{"qk_norm": false, "batch_tokens": 131072, "doc_mask": false}
MLP neurons of a small language model. Each row is named by its layer, matrix (gate and up: input weights) and neuron, and shows model dimensions 16-111. Each number is 50 + 10 x the weight over its row's rms, rounded and kept within 0 to 99. A neuron's up and down rows have the sign that makes its largest values positive.
A block is one neuron, or neurons of one layer that tend to fire together. Before each block is what it responds to, as a language model described it from the Wikipedia text at the highest values.

Split-word continuations and table pipes. Second word piece following a short opening fragment, e.g. coun+s(el), C+s(aba), cle+ar, se+ven; also pipe separators after numbers in tables.
L3.gate100:52 41 62 46 55 58 51 41 59 62 54 34 47 46 69 48 40 49 68 38 51 68 48 47 37 42 37 52 57 55 47 41 44 38 40 46 57 45 44 50 46 49 54 61 49 66 47 43 41 47 43 47 65 30 66 55 52 51 43 55 31 40 36 48 58 72 38 42 60 55 48 70 69 41 54 48 40 55 60 53 39 50 55 65 42 53 42 42 62 49 71 57 49 68 46 46
L3.up100:49 51 58 58 71 55 43 49 59 58 48 40 48 42 57 58 39 53 58 26 51 65 63 57 47 37 49 52 45 59 54 58 52 60 40 53 47 41 35 31 49 37 40 57 57 60 53 44 48 38 50 43 59 31 75 64 31 48 55 59 27 36 39 48 45 60 56 44 61 46 53 65 62 42 63 45 51 58 51 40 54 49 46 62 56 66 39 42 63 59 72 50 52 54 43 41
L3.gate376:47 43 48 32 30 52 52 48 48 49 56 59 50 61 36 53 39 61 44 38 54 78 37 47 39 50 75 36 32 46 45 32 53 53 38 47 36 48 47 47 41 49 57 70 55 28 57 47 36 44 42 30 54 40 49 49 54 61 52 54 52 42 37 48 57 61 69 53 55 56 53 60 58 40 55 60 52 55 57 28 54 49 53 37 55 48 50 47 46 34 59 47 50 72 35 58
L3.up376:65 52 53 53 60 50 44 39 55 59 49 55 62 48 53 55 70 68 32 48 32 61 39 51 53 44 51 51 23 44 64 51 48 46 37 53 43 37 43 65 41 58 22 53 44 30 61 56 23 26 49 46 61 45 48 47 57 52 45 53 53 29 37 46 48 52 49 47 55 45 23 51 60 44 54 48 56 54 43 57 49 38 56 59 54 49 54 48 35 57 53 43 64 60 39 48
L3.gate760:57 52 51 47 46 40 58 54 55 68 42 51 53 65 28 45 56 56 50 59 50 46 47 47 46 66 46 27 48 54 54 34 78 53 39 52 24 49 45 48 55 33 67 50 52 27 56 58 49 63 63 52 56 38 41 62 45 59 39 44 61 33 54 55 50 53 50 37 66 58 43 40 58 53 75 53 56 55 58 43 37 55 46 46 66 59 35 51 60 53 64 51 52 41 52 50
L3.up760:41 28 47 35 48 42 63 36 42 60 53 35 53 53 32 52 52 56 56 42 46 42 35 56 58 52 52 50 49 48 37 43 68 61 47 62 23 37 31 55 56 55 52 30 58 54 55 49 44 43 63 42 48 36 40 71 36 51 48 46 34 50 72 42 48 61 25 53 57 61 20 44 65 62 53 35 59 62 51 63 31 58 43 50 49 48 44 48 40 43 56 61 37 62 56 56
L3.gate1090:51 54 38 35 71 56 65 37 55 47 54 61 60 40 43 42 50 56 69 55 49 52 30 40 57 48 51 65 50 44 44 52 34 80 43 50 25 36 54 44 53 55 52 56 54 44 47 45 31 40 38 41 53 67 55 55 45 41 67 44 40 51 58 44 45 40 56 46 41 47 40 61 51 37 63 45 54 52 31 49 56 33 67 64 54 62 51 31 61 47 56 42 44 69 39 43
L3.up1090:54 42 53 45 49 54 51 37 52 59 57 68 58 54 46 43 36 56 75 38 46 64 36 44 47 54 64 45 24 53 49 55 56 61 42 52 53 47 50 57 60 38 61 56 55 32 53 54 68 39 55 45 31 51 52 57 55 51 69 47 50 54 64 43 30 46 44 47 52 63 40 43 44 52 74 57 36 57 48 50 50 58 65 65 53 53 61 41 41 26 54 43 39 64 37 53

Abbreviation and decimal periods. Periods that follow a single letter or number, as in initials, abbreviations and decimals (Alexander K. Buck, i.e., v. United States, 1.20), plus some word pieces in headings and tables.
L7.gate66:58 56 47 34 60 62 49 46 44 64 50 34 58 58 58 66 38 44 38 47 32 44 51 55 34 54 37 38 35 55 64 49 50 38 46 39 47 56 55 51 46 57 49 49 48 52 44 64 60 57 43 53 67 37 58 51 54 55 38 37 47 40 44 60 52 37 45 51 48 43 53 34 69 45 46 46 44 51 42 70 60 54 30 74 48 49 47 28 51 45 54 42 54 54 66 53
L7.up66:40 52 32 46 38 60 53 69 54 56 49 51 50 59 47 48 67 43 56 46 33 52 31 38 49 52 53 57 45 48 50 51 53 46 62 53 59 48 63 63 59 29 57 47 30 55 62 49 40 61 48 63 54 59 72 48 74 47 49 60 36 47 40 43 36 43 59 49 39 60 45 27 58 53 75 57 52 50 51 55 49 52 60 40 41 51 66 44 34 57 40 66 38 48 47 60
L7.gate184:55 60 56 32 46 53 45 51 50 58 50 68 54 53 70 30 47 45 44 40 67 36 46 22 66 56 47 49 60 43 42 57 52 54 41 30 45 63 42 65 62 55 49 56 56 41 40 49 39 61 65 47 48 23 33 39 43 53 70 52 55 53 68 46 63 30 61 43 48 56 55 45 37 54 60 58 59 61 43 56 38 52 43 74 59 61 36 56 61 51 70 50 52 55 58 30
L7.up184:31 30 45 50 52 62 48 55 39 47 64 46 51 44 59 48 43 55 46 59 35 62 55 48 60 62 52 38 53 54 32 59 53 44 54 38 55 56 58 45 36 57 61 56 38 52 45 37 51 50 42 54 50 48 44 41 55 57 35 33 55 42 58 36 41 53 33 50 55 52 39 53 29 50 41 66 31 67 47 57 46 46 52 43 51 38 45 46 50 43 58 47 59 48 44 48
L7.gate287:62 54 66 28 36 38 43 56 55 56 46 65 53 50 52 47 48 59 50 30 51 48 59 30 65 43 39 32 46 39 47 38 41 45 69 54 57 50 58 39 45 54 48 46 75 60 40 54 47 58 27 44 69 34 57 42 52 50 55 47 45 40 44 53 29 53 50 51 35 44 46 65 61 38 49 35 66 51 60 42 46 69 47 48 51 49 47 55 47 43 49 33 59 51 54 40
L7.up287:47 46 41 53 56 62 48 47 49 36 47 52 42 50 57 45 42 58 45 51 76 67 44 55 43 44 56 53 53 63 58 49 29 61 58 55 50 58 57 20 60 34 42 40 55 41 22 34 67 61 48 43 54 60 23 37 50 41 48 42 49 45 55 35 35 50 38 53 70 35 46 50 51 56 46 46 58 44 54 62 53 73 39 50 43 49 64 51 30 46 48 38 40 63 45 48
L7.gate350:52 43 39 31 49 35 54 41 58 21 52 42 55 59 39 42 61 54 69 48 59 54 53 31 64 64 36 40 61 40 38 54 44 72 62 69 55 76 63 36 41 44 40 42 38 41 57 31 47 37 47 48 51 46 52 31 46 49 52 40 45 48 27 60 44 61 45 56 55 47 52 54 39 51 57 55 68 56 35 47 55 62 63 54 52 42 64 54 40 41 33 49 38 61 53 36
L7.up350:46 55 50 35 33 43 71 32 64 40 34 34 34 42 41 49 52 54 68 33 60 56 61 38 52 47 51 34 58 63 50 49 40 73 66 53 42 61 52 61 60 47 43 42 58 54 47 41 47 50 42 52 48 62 47 33 37 37 65 48 49 37 40 72 54 60 43 43 40 47 44 55 30 57 56 35 59 58 47 57 53 46 45 48 53 46 53 43 45 53 49 36 37 56 51 48
L7.gate387:40 43 25 73 47 58 52 54 41 37 60 50 54 56 45 35 65 61 59 38 47 22 55 32 43 52 29 50 36 44 61 54 40 39 40 43 54 51 74 36 51 29 48 53 60 49 47 51 60 57 46 35 43 59 50 39 49 52 41 58 29 54 52 78 56 73 46 44 45 40 54 55 22 57 57 53 61 54 45 51 65 60 32 41 63 48 57 50 35 42 46 40 48 46 59 60
L7.up387:47 34 75 58 54 49 63 47 36 38 54 51 46 36 58 46 43 51 54 48 51 46 40 64 38 53 44 56 56 42 54 54 63 51 46 48 75 44 59 38 45 34 56 39 59 45 48 60 53 61 43 27 49 43 51 39 48 67 63 53 34 65 57 61 41 61 37 47 38 50 47 33 36 45 65 54 34 53 37 39 62 47 49 59 69 49 42 51 38 53 62 35 67 49 67 48
L7.gate787:32 38 47 41 56 43 66 51 45 66 49 68 50 52 45 40 58 49 53 48 55 51 51 59 39 52 49 51 42 39 52 36 40 58 54 55 38 59 42 44 56 55 52 38 33 33 46 49 49 50 62 41 56 60 44 59 50 63 46 40 38 32 46 38 27 48 42 48 34 41 62 43 58 60 57 48 50 63 37 40 55 42 63 46 46 60 55 35 51 27 64 56 41 55 32 56
L7.up787:59 71 22 51 52 49 65 50 45 48 39 55 46 64 61 51 55 42 59 53 52 57 58 44 56 54 59 46 73 33 56 35 46 61 47 25 43 37 41 41 58 49 56 27 36 42 53 52 45 61 49 45 68 59 39 57 36 53 60 38 67 53 49 51 46 63 49 42 60 36 51 54 45 63 59 76 55 66 38 47 33 48 18 53 57 58 52 51 30 49 50 55 50 55 45 46
L7.gate797:50 51 40 56 54 63 47 49 34 57 38 52 59 52 54 64 43 57 46 40 37 61 48 49 44 45 50 53 32 39 65 49 56 33 33 55 47 59 43 53 49 42 49 59 45 44 61 33 57 66 48 52 60 40 52 46 55 38 53 43 42 30 56 57 43 31 63 41 53 57 57 42 51 55 30 63 66 36 31 48 63 60 57 69 50 41 19 58 47 48 61 38 41 68 43 41
L7.up797:52 60 43 56 50 49 43 57 51 37 55 39 63 54 40 43 52 53 66 56 48 58 38 59 48 58 52 41 49 48 44 38 45 55 60 57 44 47 58 50 54 52 54 35 30 43 46 46 51 34 50 70 62 50 28 46 62 50 41 52 48 63 35 56 43 38 44 51 46 46 55 37 49 47 41 36 51 55 51 47 43 42 34 29 58 49 60 57 62 62 56 52 51 57 40 72
L7.gate1146:42 56 45 52 63 37 50 54 34 61 62 59 43 36 44 51 46 45 56 39 63 44 43 43 40 52 39 40 48 35 58 36 61 52 41 47 50 46 31 41 59 33 51 31 27 51 49 42 52 46 55 42 46 42 61 63 41 61 51 60 50 56 54 49 58 55 51 57 37 67 56 37 37 45 49 48 47 39 44 47 50 69 56 70 66 39 33 49 45 57 44 53 54 65 33 48
L7.up1146:58 38 62 49 56 49 34 46 46 52 46 49 44 55 49 42 44 35 46 34 50 51 51 45 25 48 62 50 39 30 52 45 52 62 46 64 49 62 49 50 58 59 47 41 48 53 61 47 35 62 52 62 47 50 45 66 84 46 54 49 50 45 60 53 67 57 41 63 55 65 34 49 58 42 42 56 54 49 32 50 73 38 53 62 42 47 49 45 56 45 52 51 50 60 47 65

Table separators and mid-word pieces. Table delimiters (| or ;) right after a total in sports statistics rows, and middle word pieces such as ard, at, os (regard, platoon, composer).
L7.gate59:54 42 71 37 40 52 44 54 55 62 38 51 71 76 69 47 44 38 48 39 60 51 67 33 37 57 28 62 47 46 50 33 65 47 53 42 56 48 50 32 66 48 47 33 50 37 60 34 29 51 48 29 47 47 42 51 50 44 59 59 53 63 56 55 75 38 50 39 57 57 46 50 53 48 48 71 63 53 53 48 41 66 58 39 48 42 59 51 39 47 62 35 45 43 34 60
L7.up59:58 47 65 44 46 63 51 57 57 62 42 73 59 47 46 42 54 55 39 43 49 41 48 53 14 57 53 61 52 66 51 48 53 62 47 51 57 49 65 45 60 47 70 59 45 36 58 38 46 50 36 37 47 50 35 61 51 52 63 44 46 50 44 28 38 55 39 45 39 57 52 43 53 56 53 55 56 59 54 46 54 58 59 43 54 48 50 44 42 42 65 41 39 47 42 57
L7.gate170:38 37 57 35 63 55 53 70 48 48 38 60 38 55 45 66 38 55 46 35 75 45 52 51 52 51 54 71 63 34 46 47 45 46 46 35 60 47 62 63 44 58 57 56 29 35 53 50 48 62 40 53 45 43 51 60 37 54 56 30 48 47 56 60 40 49 49 47 49 28 44 44 42 39 62 45 51 51 37 44 42 42 40 68 62 32 36 58 54 38 66 52 43 43 44 48
L7.up170:31 63 44 32 41 57 47 68 51 65 35 48 43 45 23 52 40 60 61 43 52 57 46 61 36 71 50 42 60 58 34 41 61 47 27 61 51 37 66 59 70 38 39 45 52 46 49 48 51 50 57 38 39 65 71 63 48 68 64 50 46 50 66 70 40 54 72 55 51 56 60 44 46 33 41 57 51 72 60 42 60 61 35 46 44 54 37 47 60 39 54 34 43 46 47 56
L7.gate206:42 46 53 47 67 56 50 48 52 40 46 38 63 65 62 49 53 47 42 67 52 59 51 35 42 48 54 50 52 50 39 36 62 49 42 61 48 65 66 53 57 71 54 47 35 42 60 53 48 56 59 50 41 22 63 48 54 37 47 63 59 50 58 47 39 57 49 53 48 53 51 59 59 59 48 45 59 52 41 54 21 59 50 58 54 44 48 56 33 53 50 49 45 36 37 19
L7.up206:41 52 47 56 45 51 51 44 66 50 19 53 62 37 47 40 61 41 51 49 59 43 58 47 26 48 41 43 46 52 42 49 46 44 68 57 36 56 63 38 39 65 39 48 49 58 71 62 31 57 48 53 57 20 61 56 44 50 50 48 55 57 53 49 48 39 52 50 59 51 55 67 49 40 46 36 64 32 55 48 45 63 36 36 49 54 71 50 64 46 43 49 57 36 54 44
L7.gate231:61 38 60 54 45 25 47 47 54 67 50 47 51 49 56 71 32 42 57 45 39 42 52 42 48 46 38 58 39 57 39 50 56 47 46 42 53 53 43 50 54 51 48 55 42 66 50 61 60 44 45 48 46 43 54 47 60 48 52 41 51 40 69 26 47 54 48 58 53 43 54 49 40 59 34 41 54 43 63 57 57 50 44 43 43 44 36 30 56 65 42 52 49 37 52 46
L7.up231:58 36 41 32 35 60 33 53 34 30 40 47 36 49 49 45 39 54 43 43 62 46 30 54 64 43 69 39 55 44 44 51 50 53 56 59 39 40 42 37 32 36 63 53 41 43 35 45 51 53 51 43 70 48 37 43 56 53 40 44 50 61 37 51 47 51 39 56 49 47 46 49 36 52 57 61 37 52 42 53 54 47 48 46 59 64 56 41 58 43 51 37 50 49 67 33
L7.gate343:63 51 47 55 53 35 51 39 30 48 44 50 57 52 54 85 64 47 45 52 42 46 43 46 47 33 51 49 40 46 41 50 63 44 47 53 49 59 61 53 60 59 51 43 46 52 52 43 51 45 51 51 51 50 49 56 48 52 40 41 42 48 51 66 57 41 45 45 44 51 62 50 40 66 41 36 34 45 58 45 35 47 50 64 54 36 56 27 48 55 32 51 36 45 51 52
L7.up343:37 46 39 41 44 46 41 50 47 63 56 50 51 54 44 72 44 39 45 38 48 58 37 51 71 47 35 52 58 42 66 59 58 69 69 52 50 61 58 42 67 40 57 46 44 49 52 56 70 35 65 43 52 54 37 48 59 41 51 66 42 46 62 39 35 44 45 70 43 58 58 24 50 53 62 42 59 51 44 39 55 39 52 49 53 57 36 45 52 39 50 59 47 43 48 51
L7.gate516:59 45 52 52 57 40 31 60 51 68 56 33 50 50 60 45 53 54 42 39 48 36 49 44 46 40 61 47 65 48 38 48 48 64 46 53 51 64 38 65 48 49 85 52 41 36 59 56 40 55 62 45 65 52 57 53 43 64 46 37 53 75 31 47 44 57 74 40 59 57 69 45 37 51 49 53 52 43 44 54 40 56 53 33 63 54 60 43 56 49 61 53 56 45 18 52
L7.up516:51 56 65 68 44 69 49 56 49 52 39 46 54 50 53 33 56 48 56 43 34 62 47 56 21 59 64 53 47 42 52 44 52 47 53 68 58 43 48 35 64 62 39 45 41 60 49 64 34 54 56 53 51 41 50 64 50 50 51 57 47 50 41 47 53 44 30 67 38 84 44 49 71 60 53 69 58 42 47 39 58 46 50 44 33 54 42 43 53 46 42 56 43 34 50 52
L7.gate698:61 49 55 56 53 52 44 79 61 55 43 54 63 49 45 43 49 49 42 40 12 48 43 43 59 51 49 45 45 48 68 47 49 50 47 51 57 50 48 64 50 46 48 53 47 62 50 69 57 43 54 53 36 43 57 58 51 36 49 61 44 46 59 45 61 40 45 59 48 62 47 56 42 53 50 42 54 50 64 55 69 41 44 64 52 49 47 40 48 58 47 68 42 51 48 56
L7.up698:59 61 45 40 43 49 53 58 55 54 47 42 55 66 59 33 61 48 54 60 40 43 47 38 68 47 41 55 56 63 57 44 56 48 52 52 57 45 66 36 57 44 56 52 45 46 55 67 58 41 62 44 30 48 50 47 37 54 60 58 34 53 42 26 57 47 51 65 54 56 48 51 56 66 52 25 53 54 43 49 53 63 44 25 46 40 58 70 56 39 52 56 41 37 30 62
L7.gate965:40 57 32 44 44 37 39 45 58 61 44 63 49 49 54 46 56 43 45 57 55 45 53 63 53 54 56 56 69 46 44 55 45 41 47 50 44 37 42 53 32 45 67 49 47 49 56 51 58 66 49 65 44 68 54 51 51 47 73 53 31 50 48 58 45 52 67 41 46 58 46 44 46 63 32 62 56 39 52 31 29 43 63 53 52 46 45 22 64 60 56 60 52 38 56 41
L7.up965:54 47 42 44 39 57 37 39 59 29 50 60 45 51 54 51 32 40 41 52 51 35 53 45 58 49 50 45 64 51 33 37 62 37 55 53 48 56 49 46 55 51 60 57 40 69 62 54 54 57 50 55 40 52 41 33 48 64 63 39 25 36 77 61 55 35 59 65 43 33 57 46 57 54 45 52 51 63 60 69 49 52 41 56 34 76 43 38 59 44 40 48 52 48 38 37

Split-token fragments. Fragments inside split strings: Arabic letters in name glosses, LaTeX ^ superscripts, decimal pieces (.2, .8), and word starts (ob, mov, appro).
L2.gate711:46 64 46 44 47 41 53 44 54 37 49 42 44 46 54 56 62 47 43 36 50 32 52 51 54 47 66 72 59 81 51 33 55 29 37 48 56 52 56 68 68 47 31 60 47 63 42 40 44 40 40 51 50 37 45 24 55 53 59 45 43 39 43 59 49 54 26 57 45 31 35 33 48 47 53 42 63 71 61 62 58 53 51 55 41 49 66 44 56 47 50 50 48 59 41 68
L2.up711:52 64 48 55 55 50 56 40 54 45 51 47 51 53 49 55 61 47 43 31 55 50 62 50 58 41 49 70 61 71 49 26 58 44 40 43 55 54 58 56 75 44 42 56 39 60 52 49 36 51 38 53 47 41 39 51 56 50 52 60 49 39 48 60 51 50 39 44 41 44 33 42 38 38 28 35 66 66 61 45 55 54 49 50 41 51 64 48 36 51 44 55 50 77 54 71
L2.gate717:59 63 51 46 49 59 39 54 52 49 61 48 42 62 48 33 60 50 44 50 42 38 38 40 38 50 45 49 38 39 47 46 65 43 38 39 35 55 47 35 65 48 58 54 51 45 55 41 45 45 56 59 59 42 67 34 50 55 51 62 47 38 42 77 59 63 68 36 48 63 40 42 45 60 41 56 50 47 71 46 60 39 54 79 45 66 53 49 49 35 67 48 57 39 46 49
L2.up717:64 68 58 47 43 61 23 46 72 53 61 37 43 79 54 38 62 50 58 42 47 55 50 41 42 57 39 37 38 42 47 54 52 51 52 44 42 55 45 32 68 45 50 41 44 58 47 42 52 44 47 63 49 49 53 29 55 45 44 51 43 50 50 56 58 57 63 40 43 51 42 36 47 56 34 61 51 53 56 48 74 47 51 59 38 64 52 43 54 34 55 60 59 36 43 31

Segment boundary tokens. Line breaks ending a paragraph, list item, table row or heading, plus sentence-final word pieces such as cultures. or Lucia., marking where a new block begins.
L2.gate1153:62 57 53 52 58 61 38 47 49 48 50 37 43 44 48 62 51 57 62 46 45 49 60 33 51 40 69 56 37 49 47 53 51 56 54 39 52 37 65 48 53 59 22 33 61 68 53 46 49 41 47 45 69 48 55 50 37 46 50 47 53 46 49 47 62 52 44 53 50 61 50 36 21 53 51 43 44 71 56 30 40 52 56 65 63 65 41 64 56 60 50 56 36 35 38 61
L2.up1153:49 45 55 56 49 55 13 40 51 46 35 40 42 45 60 62 43 60 55 45 62 53 70 22 50 32 63 70 51 37 56 49 54 58 64 42 48 38 63 61 43 54 43 48 47 47 43 61 48 39 48 47 57 49 55 44 47 47 55 52 44 35 48 54 62 58 57 57 51 57 43 43 35 43 45 53 59 65 51 40 35 45 46 51 69 65 40 66 59 52 49 48 39 42 23 64
L2.gate1189:46 40 46 45 45 63 43 46 42 52 44 53 42 45 48 61 51 32 35 36 44 48 52 36 42 42 60 50 30 33 66 43 35 55 42 46 71 41 55 41 49 52 60 56 85 56 44 51 49 38 34 52 51 30 56 32 61 58 35 61 49 42 56 60 45 29 42 50 47 58 61 51 54 50 40 48 59 43 68 55 48 44 41 68 45 36 51 57 65 50 47 58 27 52 46 51
L2.up1189:44 49 40 71 54 54 57 50 51 50 39 50 54 47 57 64 64 50 45 61 56 67 47 44 65 47 47 53 44 38 50 51 56 40 43 31 60 64 56 54 50 49 49 44 70 79 47 49 44 58 34 39 56 38 64 59 53 62 56 66 60 43 48 64 54 62 50 58 61 63 55 20 39 54 45 39 58 35 61 55 48 54 59 65 44 43 52 57 60 43 44 38 42 36 58 40